From a checkpoint of a small transformer trained on Wikipedia.
Size: 16 layers, width 448, 5 heads of 64, vocabulary 8587, 35.3M parameters.
Training: a variant of Muon for these matrices, 715M tokens, 10904 steps.
MLP neurons of a small language model. Each row is named by its layer, matrix (up: input weights) and neuron, and shows model dimensions 298-447. Each number is 128 + 32 x the weight over its row's rms, rounded and kept within 0 to 255. Numbers have three digits each.
After each neuron's rows is what it responds to, as a language model described it from the Wikipedia text at the highest values.

L6.up652:152180124080139148108156133104106106094101144126149088121155161100202115166150135164147137122167111129113133111111116081065152118085098156131069114188135109125206102153152091140089065058159117153093141088106111105149123164131166089023126129159113143154133099132142133139171178103126101148144159085131144118156153074137118184109131159154158076099122192131138175138175126169072111098096155141115172110102106143150116150177189113197167121148163089134070
Word-piece "ag" fragments. Short mid-word pieces split from longer words, mostly g-containing (ag, eg, og, g), as in Aggregate, flags, Peggy, Magerøya.

L11.up1376:122089172125040131100153107135140131187142108102138075054191120144156203066128106094147183117110140167102079128116157109172125088083097133128077110083080160089089104114150126107168165101041183118114097171178120098114190150103133149149127168119121150183126103144160142107166148135074120142145134106096075109108147104117137114099185148148148169107069159156141169152076144112174109141096110123112133155175155164135137112084109140110142065030165114095153
Connector before second entity. Connective tokens like and, commas, from, of and table pipes that come just before a second name or item, especially in between X and Y.

L11.up743:143112157094205074152166048121131135105102109137148124126171085134139112075154161107117162148141141131136115135060109136116160117116121109134178166094148129155130138084190087161087096122114132102146125121059131099105141090093029058161112113116114186090161162121132146151096134130116125141109138183111125189147157090071077155173137126154105081142105122159070143115128115133115125137130167071103142159113131189157171166088121157114121176170165033152115
Preposition after a group noun. Prepositions and linking words right after a noun that introduce the source, members or kind, mostly from, between, such as, like, are, is.

L11.up1039:074129096108187131124142185151158102109106092082122112084176131167122112176116125088117126161125119129137119089076127115127148116122181161072124129086078174116151200093177102129098190100153163156147124176153169146129136143132182108143145135110138049122157125126097107127142186122184116133122133150168080129130104127121155103128112129081131165078140122083129101129120116102112110177103154140100135138142086139099102149094117100138164145128120122124103
Name-internal word fragments. Second piece of a capitalized name split after its first letter (B-ag-no, P-ag-liuca, Cu-villiez), plus table numbers and census "65 years of age or older".

L11.up681:197150111130181190092180087094102128117171133170115184087138100097134068089127155121128105115114104152106145127090151074200118136138104181116150172180102114162116159125108090109150149129132163046133136124133129141160188060104144130104119136120088121056121148115098155138154120110109156186236109170150116119078140170159117124171138058155131149149086105162093168056171127106122118161176112133096118095129153124099135160158130138069185130146148150126168
Word-start fragments, "an". Opening pieces of words split into several tokens, such as a(fraid), e(ager), under(stand), res(ents), plus the article "an" before a noun.

L11.up1074:109115102086194104102086129101126118070143130147138089123141107136120142167139110170107093129146167172099111151100093160114088127209144120114125111143097139125142140167109115106142119102083120114175177143136108124128150137169086100138124132102131099108132077133122075203149143109091121110116148129094183060091141171113106110141142112115110125080068113136146117145147175114108130084115115116148115138095218092192112088114165143129116162102129144127072
Before upcoming noun phrase. Word-final pieces of transitive verbs (descri-be, investig-ating, wound-ed), prepositions (of, to) and determiners or adjectives (a, young, nearby) that expect a following object noun.

L7.up385:100129127149200092176130172156142124151155135127178141142157128108060133107148134092130106101113145194106127152123158121112124153097110140109146095121097126121183103109182133106088133150091109125134084144107117101116144147144179167151140141131083108138100163167133132156126081104122124132144117145106096090151149178169109146174105091093105157097137098122133138114093120097170097105138097127177110111127107144093169156133087112131134153104107036095189
Main verbs after subject. Main verbs (or final word pieces of verbs) right after a named or pronoun subject in narrative prose, before their object: worked, met, led.

L11.up1040:155168103150116078156165080177133138066077084106117126158131137136147128114098145067202128120118131149145148110170103153163134182156116119131162137168163178108147101162109081142129171169086213144165122167150133100083151079088086099076134100052078072037112158182118141109137087143097108170119118158162242091183140138142158149112111140052092107063101067135067162099118069155088089075096159102143166116169116105158189162125095154134061104100102149145139
Word-completing subword pieces. Short word pieces, often "th", that finish or continue a word split into fragments, e.g. tru-th, fif-th, Cand-le-wood, year digits like 201-0.

L6.up967:106176088178135083104118133134089132128115097168126105131144146192154118162107147184066159149108107109116112110164140127106098131163128097098171157087092151107109038111148150121108109151070091073109117121099190094142144150108136177156141080128137103157094178103150092163115094121091195069108143129126131144170128161148126191144137107168142157171104133193109120104158125092138140067176070135118113185027103144108122112086152175108129093148164146143133
Anaphoric "The/This" determiners. Sentence-initial determiners that refer back to something just mentioned, such as the band, the song, this time; also scattered mid-word fragments in names (Su-vi-jak, Mod-esto).

L6.up1022:165105163126090197032150177134144079175152118151138132109118113110094136152153156199106164129113082147106155108122095051094112190112182140120170097058056154202115172105137124094129150100114082137103185198147106111090079122101195117107180067171164147104115142158123143138174127166111103140075141121138086142084131197038115101115113141112138129119087106139158187100107122159118134144120147186138078153136144112135144074138151083166127154109137111134129
Wiki section-heading markers. The == or === markers that open or close Wikipedia section headings (==Career==, ==Personal life==), plus weaker hits on nationality adjectives like Indian, American.

L6.up400:120138146109135187134052106098147081124136153089103121105179131031099170094151112132172110149153099123113135103169146119177156128105154141105078152089084106121119101212168149163160081159108128129190148149086123048144136073142159128149164159144199174180131163139159211110142133129167128173064141114133166123135100099066118161073070178121076151163091131128151137159120137108179151124152148137152138116160181118109171093132071160138177115098164157123104
Mid-word fragments, mostly "th". Short subword pieces inside longer words, mostly "th" (Mu-th-aiah, Car-th-age, th-reshold), plus "et", "hold" in household, "port", "film".

L7.up1397:115095084104083087168156134181109071115148164083170123122127120218223163156140160159223160148132104165183151168108137112091100144156107138073149113153104161143189134159111104124140116105158130154121129099151173116104098135109068175126070136072153148111055132135119124105111188060118101073135119167119147135105101155144128125186148132127178136126143113113128052164097219126137125145154148134113110151127082117084075117108146135137114116108181080122104
Wikipedia section-heading markers. Fires on the == or === marks that open or close section headings (==Retirement==, ==Plot==), plus scattered word pieces like sh in shell or shield.

L6.up763:130155091072120176148147073110117070113175079103128130134144185095124103151071138141184128176123101174112133165153140143132136193236197130150140128132150126163171150146137130147087091184110149154180124161133139164085123091139109184178134083093122171102157050124110106079080177142095126074087102126097122083172173150080115127137070136131147125144096136125161081174086167106085135099106162110110130134104110106150131103121129100180143125089122109188168
Main verb after subject. Main verbs right after their subject, especially review verbs (wrote, stated, criticized) and film "directed" by; also thousands commas in vote counts.

L11.up958:144142109063153081101035159175160164126120113204142156123094129116216117133131111167078134112148095174138138144140120139140164105160146098182139094120071122118152147140171127087109149147095109130151128098069091076066119129172137155110144130192080112140071082114133096138150169169157101104074121159131139106102131126140096128147129123141136138139079094163127119172095161139123156106153131099125070126073071074126135172095174111085089165123130043152125
Modifiers before head nouns. Word pieces that modify a following noun, such as possessive 's (Bradley's double), adjectives (left hand, gold star) and word-initial "sh" (shining, shell).

L6.up1344:144114086143135139066107139163138149082170140142156095164151144105144076141165141107130064106141154161115110138173127170119074159131114133132149115143139062085092122041154117178165098134143096138126104127146126146114124114123108126109159094080067093111147114114152109145105123090126119177134081097099115136143134205032111139165128113163167097155112095113144121104162134120104135141178146140140098185150118145104191164111126154140068128114094125117019
Possessive 's and word pieces. Fires mostly on the s of a possessive after an apostrophe (NATO's, team's, aircraft's), and also on mid-word pieces such as colum, diam, s in Marsh, mis-sions.

L6.up819:110091121133109069093098059088146132218129137111152140033165123102057129120151095198110130085057158138158133133131123080157155145118207164160130099109110091238104114095149126150145174097156114184159156110046085103067139119152115117120144122071150175128132122141120150119185104135150186099137117139124166086150142164110153151092130101059131167157179119073116152123109117147152050090137171113146135192110172119153136161051088170165102103197129122134138
Participle and gerund endings. Word-final suffix tokens, mostly -ing, that end a verb form taking an object or preposition next, e.g. re-establishing the, fishing harbour, known as, variable number.

L6.up1432:078100118086107087110158127039157120109117124098140134121088128125121115102113068150104075133121120063171136104176121090117124121175169151129108142160122086143149100152113115079096143134101106143112157131127109104133130100107125129145131137146133137176073109149161132110080140149133114140141104112154148124130138165112184119140118151109182087163212153090124190098077175107113149142113126167103123139141132078145105141089148109106132155156115021156122
Clause boundary before new subject. Fires on the comma closing a sentence-opening adverbial (However, In 1999, Although…), and on relative words like which, who, that, where, just before a new clause's subject.

L6.up632:120108145088121085144139167122131144185125193116118118149140160145153156081096112066172122127066150146157209151106097063137098142121074111143161074187099171152207196188129143169134147130130170148130090095115062158087149109117141176100103077163079160125158163175127119196084137096108068149105073092106096168042156092116160105130134118137176088105097122172120060122122103170123106175115134162157116176113107146162180169146165082189140148137089090178124
Number words and quantifiers. Cardinal number words and quantifiers placed before a counted noun or "of", such as two children, one of, several places, an; sometimes matching word pieces like "one" in Zone or "an" in veteran.

L11.up93:126150043156119108092118022163127115090160091196126151197133133167099134113170164100104129108124103108102084117126130101167150126136176129108144157171088096147141155068076131147183149132128074105147105124106129174133124128106106123211113118121164059105121166122154108092177135140125163170139139121124161168112119160116153150118118143164130110140121183168123097138149145146146168149083118145175095138104070146131156171080185119173117146184152102136113
Section-heading ends and duration phrases. Closing "==" of wiki section headings (Personal life ==), "of"/"for" before time spans (years of peacetime, for 50 years), and infobox closing ")".

L11.up946:113124058159117138158132127134107143163098111155109129180113156117105130160117099104153084073166102095146113135121135084085159086086169201135078147162097100142112110132127159086160079101126110126124158106101143082124138140101177091208096181088109083120129176188172130104099137076129087093104108142139183101088127105116091124093144126105176137121154128124152114172143186130116107138122113146113125180164141049149066134120107121068134163109128112133180
Clause-opening connectives and causatives. Words that open a new clause mid-sentence, mostly but, that, when, commas, and causative verbs like make, allowing, doing.

L7.up1040:126136066128190153167111105156110142118105137146120131147170128097145147108174118130130126173072159140106183103112176090163116138145170163152198149153103204166173110040127120123105134155108131156136113131119140201116135112112178197149110093172161153160133123128129210166086190133188091106133060096150060140164138122143118104147169179133074096098102095117111106072131077130115185149092111184105098122135188089180185118141152166137096137084120129133175
"an" and "th" fragments. Short pieces spelling "an" or "th": the article an (an average, an EP), -an endings (Maxentian, Boylan), th in though, thin, Method, 14th.

L6.up397:175153071118117113130107138088157159097151117176118198081131090159084162101112152128116184089140161095151145086150121142161114162169127107169180110134169147180122133119137127081112138143122090084157157132193184160124096151121170140135059068141085074110187172103146145110150120113164121115073127101180087162108099228103115133105135194104122122122101131097136099119145161137124108125134188094145095090145136137145117133071065136135109170106085102131092
Month names in dates. Month names inside dates, usually after a day number or "in/on" and before a year, as in "25 July 1950" and "in August 1967"; occasionally "magazine" in publication names.

L7.up1431:087035172136147184133128154133139145141126144093108139118080057119108156098171131110145118120104105096104107190126103133084144142141155078118186188119088141102184115137215095104129083074135215085150081159105146083132109087149103108153092120119160106128099182159162126113177093133169183122080093130162158075142112139102090147133113141167097133096124178154130146120111161150105121058110095126169116112144146126114072136163142174087141134132178082126116
Transitive verb endings. Word-final pieces that finish a transitive verb or linking word and await an object, such as don-ated, ens-ure, acknowled-ged, and "of" in "cast of".

L7.up1430:142116153093109193136186126093092135117087118144108105128113118142162143130186149149113196143116186112136111125157071132136145120129123159152158092135117115118150092160123143154164110153118156109112159112136144135092115144131098139130144155107099165103104156100160166143136175127095071128125048062104155132134096081090126151153152117062135051120088170119117130106106111149099120124122111145175172079073144083102128104099095103148100131150105186090159
Date month and year-prefix tokens. Month names and first-digit year pieces like 201, 199 inside dates, such as May 16, 2014, especially in sports tables; also stray ay pieces.

L7.up1042:142149145176131162139113120129094080110171129111142123123152144091185140141104105156133126159140118120157142133129076115083102115175120164153145133140139196129154087086111159135101106149137127113172196131127119194129101121159250097152083089129151114116105118119083156159115082172139154080202149121161141051140155080057098115041118123182136102130129102119123126093175102157093107133142158112130140080158130150131059109096113075146103053127165071098107
Mid-word subword fragments. Short vowel-led pieces inside longer or rarer words and names, such as em (Gemini, Pemex), ag (imagination), af (Traffic), and occasionally table "| " separators.

L7.up1164:147098118205141150147093109069086077089090090076136140154170066155156154099169100112134183132094175130086147145098103137129131093144115170119151106155104084188148104137121138141155090063179138123137155050174125132093135118126107198155153147164114065145104146096117170133100147158129118121150155133143167188135125086126063197153117133121114162195142137128106191088163152139114106208179121138174145119092092187094123151131145094169150133132107073066152
Phrase-opening function words. Mostly function words that open a phrase still to be completed, like from, between, such as, both, all, most; also first pieces of split words and numbers (Te-hsil, Univers-itatea, 33-8).

L7.up1407:106098101043082135166144189152114024145098164109126103120111052070159142101150128138128114117137136124098105150165094101133136116106175129163142077127117132128125160103143112147100066139114139076123135167103174146139220087117105097178101123081115183155121112093138141173141159097109083122096077145144102124123118129150142146104119151172077152143104073138146087200144207111164116155097091093114113112015111158083099209103137136153102107154116119132142
Coordinating conjunctions and, or. The conjunctions and/or joining list items, ranges (between 2000 and 2013), or clauses, plus occasional mid-word pieces like -er, -ter.

L7.up172:094156178112166102092100181141139130111093183135118085122123051159139085101140155105144146132123127160177185103113093110136157135133207080150082067085075106151158124131097126190102142139147145156101138109098132088124155168138108138123139083116154132148155086163140136173123140137144142060120089142105151133101104138147078132091124122127165174173084158160106098175110114135081084162122118154125178123076124093154089093126041096091152168159099175117094
Referential determiners and demonstratives. Determiners and demonstratives starting a noun phrase that points back to earlier text, mostly the, this, which, such, each, as in "this is due", "such as", "The transport".

L6.up157:150096194094097147132091117099139140097131129150167139117135112122121122129095097091148133107128182047094102118083120070135139148152093154158190129105146081094129114099107147140130168187094083137122132127189091138165122154115140148152110149108103078096153153128119138124117049087104081209157140129142090113155146133100134124114154115105128128125060145144122141059063133184146125153078101135077091192120101105132153128113116131117138107107111119082082
Preposition "of" after nouns. The word "of" linking a head noun to what follows, especially membership, role or title nouns: member of, King of, part of.

L11.up922:193133097104085085126120127133097129199125083097183122118130138135132159142164140151045117140130149107119092093136157156160094108123164175167153101112159135131106095111109128090140141163233123102096056168094197171160150115155091181161091124103130091076131102147135075055091144145128126127112066059170198092140130172138171077047139145130135131123126093117174075077120082105125150143146122097161170111141079176129181095109127176164142094140115128087150
Link before a following noun. Function words and table separators that open a slot for the next name, rank or noun phrase, such as "promoted to", "Species of", "|" between table cells, or "'s".

L7.up1390:113091154141135126132043115192132143216130192052137144167151118128089181103170128157119128060161087120120089126120118111169097140055107143113154097147100085104140098167084141108125122120111156187131172116130082158130100139101089113116110147182127164134139136094094079124114084154117124095167158095161147166090107158145207118122126155168111123091128119118154144161164168156141162135111129107146096137058162130138107147121139179146136123130138160064175
Mid-word "th" and possessives. Two groups: the word-piece "th" inside words or names (throw, Myths, Parenthood, Chakravarthy, 19th), and possessives his, her, their before a noun.

L11.up383:143095115150153192136088084163171090097172148118120175127114084118168150063083118169040153132116118152173048133126083100120172113100139126173114083149146159128136178128106147166137165133095117147116176138158109103082166120119150192164068095015122095132078114129124130136154123122148133099109101187085115045124112170154131203071163100133137104161092117116106155087135149127085097130152115162121123168137117142120147116160135138105104104161114133068081
Main verb before object. Main verbs (often the word-final piece) or quantifiers right after a subject, just before the object noun phrase, e.g. accused, purchased, holds.

L6.up331:136054110166142137183166115109126163118207155171144144094218168139158158120188116097090127108052173085149154167114055114133109130170101137088114064157123163171155121135144139190121154116131152138103170150199164147149177140085091110093077093113098105101105162134156168126115127129128143076127134098118165072102091161142135151131148151133144068139174194131109102159115076077116118180133114087085200127164099139177144136106128098104144124139157173083113
Range-opening "from". Mostly the word from opening a time span or source ("from January 2013 to", "From 1995"), plus both, between, and blank lines after tables.

L7.up957:125157135134147170135114126124112113136127157170147121173188128136183114095146164162182055155103123132140119160194073150108057105096171110100136122137159144133149098136172139152144117148129136067153143102144149130127137147101155119129068124198135073137096093118131127097091164096151174119170113132114110080124099082108066098118089140076160092126182078143107153193080074079135144107139203173151157174157123148140071148142127137133117139163141150113160
Clause-opening connectives. Subordinating and contrastive connectives that open a new clause, often after a comma or sentence start, such as however, but, if, when, though, because; weaker on stray word pieces like "ough" and "ther".

L7.up921:090128131173087116084112126068152129092110144130191108178120166058112086117140152080149156108128124122134152222147133117110099120109162127070120110119174143097149075151143112119123139111120068083121076134130152148116183150062111102167171158147127114106116124093113131128135138118141161111151175092167110116117121151145104135122169120077134159175195100146114210149087142122104133113147157118089045120140181129177139085118148109148156130139098098161146
Infinitive "to" and year digits. Fires on "to" after verbs (decided to, agreed to, fleeing to), on final digits of years (197-9, 190-9), and on range dashes.

L6.up716:122157179126122139076106122088122100131176068116154116155099123121121102129099120066169111151136142138103079170160138059106084119171142117133106185137094078143141150117221181146125145168106165203126133123081154127076148141165127125148142134084087155127136095162099176138146117177223122146160077037070133121151061103181143133064133132111146139122089083140134121127150060114083118179133138090147133182085125150105187146163132152125146137090209168158166
Coordinating conjunction "and". The word and (rarely &) joining clauses or the final list item, e.g. census race lists, "Early life and education", "released… and was".

L11.up308:127205116146115148131156123116163126101084196162115144123084168120113106171211109130069107107080164096030105155113071128097131122131123135116126124085100115126176100107160111079088077101203138098102167123095127124088183153153153089124131140102142127130139157108127062072105094075078134102174119057137135146130146128133162177123109114148182118156083158095150139134142157133140126158062150192151124142118086171126116123088101145121114088139142099156146
Phrase-completing final pieces. Final tokens that complete a date, number, or multi-piece word just before punctuation, such as month names in dates (11 March), score digits (0), or word ends (Sag-er).